Weights of a small GPT-style language model, trained from scratch on English Wikipedia.
Architecture: RMSNorm before each block, no biases in attention or MLP, tied embeddings.
Training: a variant of Adam for these matrices, 966M tokens, 7372 steps.
MLP neurons of a small language model. Each row is named by its layer, matrix (gate and up: input weights) and neuron, and shows model dimensions 576-767. Each number is 500 + 50 x the weight over its row's rms, rounded and kept within 0 to 999. Numbers have three digits each. A neuron's up and down rows have the sign that makes its largest values positive.
After each neuron's rows is what it responds to, as a language model described it from the Wikipedia text at the highest values.

L6.gate1788:527446449522457542486493521531442517447530570481468603526484542518500516591429433454483498549443512408450471507490513575474577454430493509410492519492494513532502599551446520524410495549535387513512468582522506478594520520465525494538606506425541452520515553570440528565558514522465493498536439599533504534591539439548494507553471508528442437442559506515434457573490423677425457495506498603483479367579506440542558460471451588486546384517476553572537533523491446459425553479427547479523503418528534480527481533518528391432507522496440487487449504466478529593557467537527401484
L6.up1788:476426474475530472449508482496537412524531592438445377453568405510437560509520489584462480488559579473489387462484489510435509464524496579483541456488618493521467448505491506481526509518433539424591484583467595540455549564585537456523453448503476552466475503458548539482509436354518500432517509481517476535498486510447484495474532612652414476624499435472428518474412489495582544552610454460513464533508493509465455497518548561484469518524503453536579483564543543434566519612460563474463524536513593479595483505498521455568486515460524488470459477577484488591512488493469593554
Responds to: Word after named phrase

L3.gate1127:546550499464502478461481531434513548440574454516422478508514419546527492385553479496596604429451495489504465447556493557455492536471449553465488540470464530558504497550506504554428391446589505573418503479413493476509498416469370527451584535458474488442450572440445455457462435599536514494468573431560468546493491450509408481605402596566476420455475519515480370527530396500476392552491540467462496569583542502508537423515483556512486604600484625462514517468604512543474541516501461456506518443589513428349517449512600552484495525483499515540514492527542463536451528552546405511
L3.up1127:492484518456478555502502550554564563466531471538550549488589559567565468530480570475519469541488455522468583564483577636511590558520523553529447460437485514508554480473417492494470533451475532465431528486562497552564492540594491596525447446489607490479526496533341495495376433587522577589541471455527523521456522455492510530476511421560493492518470572513492515598488497387556491486551457445428410485515580463440522543531461462523490499555514414514515436536524463498509591589477417603472519466444557582539491516506454525572523519574545515577469556488421478445533524510545452559
Responds to: Perfect auxiliaries and word fragments

L6.gate389:505523523488516585509443493482446488486481448511491506497419510451414464469575436536483532471555393574498466558538481593490427517547473489527487490535465411561450600445582462516514471424490507522541489516568535504560522446463429482410473541542450511573474484492447602484391519640444504425570411521487546463506464449527501542472513445520549481558527576553480550475528577502455485525562546582517452514478543421581524484522515532459543443545470508423564481546587514450470457427471447426572502527558510513455527546621530581573578540508510467507434508567499517529462462487465447583
L6.up389:416444510520442506590498503513522501526497503498479458535465455425560623459481449518558480484457575467586474466412602450461547587516530388394478497464443520491504428507422532513479516448447524576416523495540449489512488430621519582494455534396565493475521410498436436464524460483424480582472447522498583420564476547511523417487485469559560484518483586500560548583504491448457466361479556571396492509439567509494462451544575455443606457476607552497469384524476514457406503460455509446492505374421503604439524514493398537540457574571585464465454477510463457463568521475427472532
Responds to: Verb before its object

L6.gate1870:502495565421484625501461524504533508523422336475506458533535512511484511549460516416486591490550401410518552576475459507499485482480464634463486556471458503486447512549473507475541508502528529585514521446450600531537519507464519476537525553468535646550531473535497458514408500471467609566486566419514466555515474528472519494520420486509576503478411503457471478604588502469489427471464525506559511498586430517541487503491421550531468406525514505543427507504528564508510504552411561471461561592448534478518464494471483423412535571544590518456489426469551465475512541509571465541
L6.up1870:571441530536526554607522520508465466571505403540567660531411491545607497478501580413405521449471474424475549557429503599534481523425427468484534538445388528506492568521448502527453505399527584539537550496472476484462446442431481461556574508541560471430599540564392474564471574501536606488487541448619492537517538573545499413554501462437446457487554532462501441533512517521484575496498530562524391476461488493622522542528543563471574398371571552584517461498471544475535574492523523536451439490581470420432483543509532571493507567488527527545524471429522488481394443531486577453
Responds to: Temporal sequence words

L3.gate77:518519451463534594470447473442507526574431387548432461450525505504452463507434490482453494430422612459455479487471506526490548539446491513489559448514500473498494460486447425521523568567548515500379560502434505518555565431528585455547484416527461490577581552550461456465444509498541549457448488515491476467520591537513491423548468571499492512440506465528546531454480500606453415463447532506396502572566529530467510536440552408537452544492526531456486555485395533457532557467451550473579484517443486565535479493476547563483491563441532479404454460534569552507497462487463426547
L3.up77:406589476510485495462535448515488577544597522524558485507489555559481578573461556566404443455524403479456551479458504477497491447377525446541538442411516482500434577469499501462534490454475540600468559521465466447578543482483555496505464500486442500466536506584580482516512401477528462555585502543444524588547519517416420494534508518564535455545511553532470458420445551574543564558579466483515536548593574530477538473551610390362472524559525422471455538455472449458559554463420586492511540442485539529478511436503527457542463467508483598537524491579574512521554440543434622577
Responds to: Prepositions after named bodies

L3.gate700:556475525559467500546530467493544521516413371440482504545462403490469538443463499552456600548485433442582545465439470488500337507522473527503518510417509548544513402536465541525485512482449523555428555518411474506463445437472510494509507425480472468530518485486515519550468484532492488480438495538399532538370512476475528466500499523546560497595480414516511582492587454470425498479453489438454502492514433500471485454482437392515566472456463450467437470592511510543493471546569547476529470543457559511530431514508496611466476443488538536534511373554436521605459548463455528486
L3.up700:521506546478506592524493517552443540607448480485486544473547463466473499538453506431568460501534567500434523522438460473514448483406391535475496520501483488464432502552504489505548516476526480489542387439546545566536546409417525433428398495518557511528434421532530457470508549488521495494492442461545455547549454512562565374524495512522518436506468497523478485461457440467483371452460498499571500459458489448441584526478504508526543492431527474440524547454476532462475367500509524463531510484530490455578522527544444487420435548499560501555434414480496446550524449530561441546
Responds to: Capitalized "All" openers

L7.gate44:610545521464481543435508564413502513520534502649477467575544524558448474445434503509505501540439486483482452481459495466491561527459456450577550445409469547528497439550585502537432380524431492596535486412535442440444452503495464554523460450523507534516489494471451482499480442469485379522500518504529502458404478428550446540498438454397445565584560542476542471527546511573514472540533589431558492509420522492456559405512541567481534529550534486522516473503528494489571432596403585437463594553580572532436500491534536498523528498503474537449511460609494475502527486427523374510
L7.up44:512534597483520561528490568400427507493500468456504573531611532629529498489443471490456503529565539448554440503488483556630423516509477537599513455531536478512500422396506459499522501477476552477513584588545444545547453489584550498383527505464480441513417605505519533540477455526514470465446524538462450558457493501444498523527552585592514467516474545527466487522499459453507591491428425569443481460489597423513451488478518495549580526546495559476444431513501457510482525444483567508450448516495529515520401590525578591557462472515504579466518526444480478544487503558490436401
Responds to: Word-start after brackets/quotes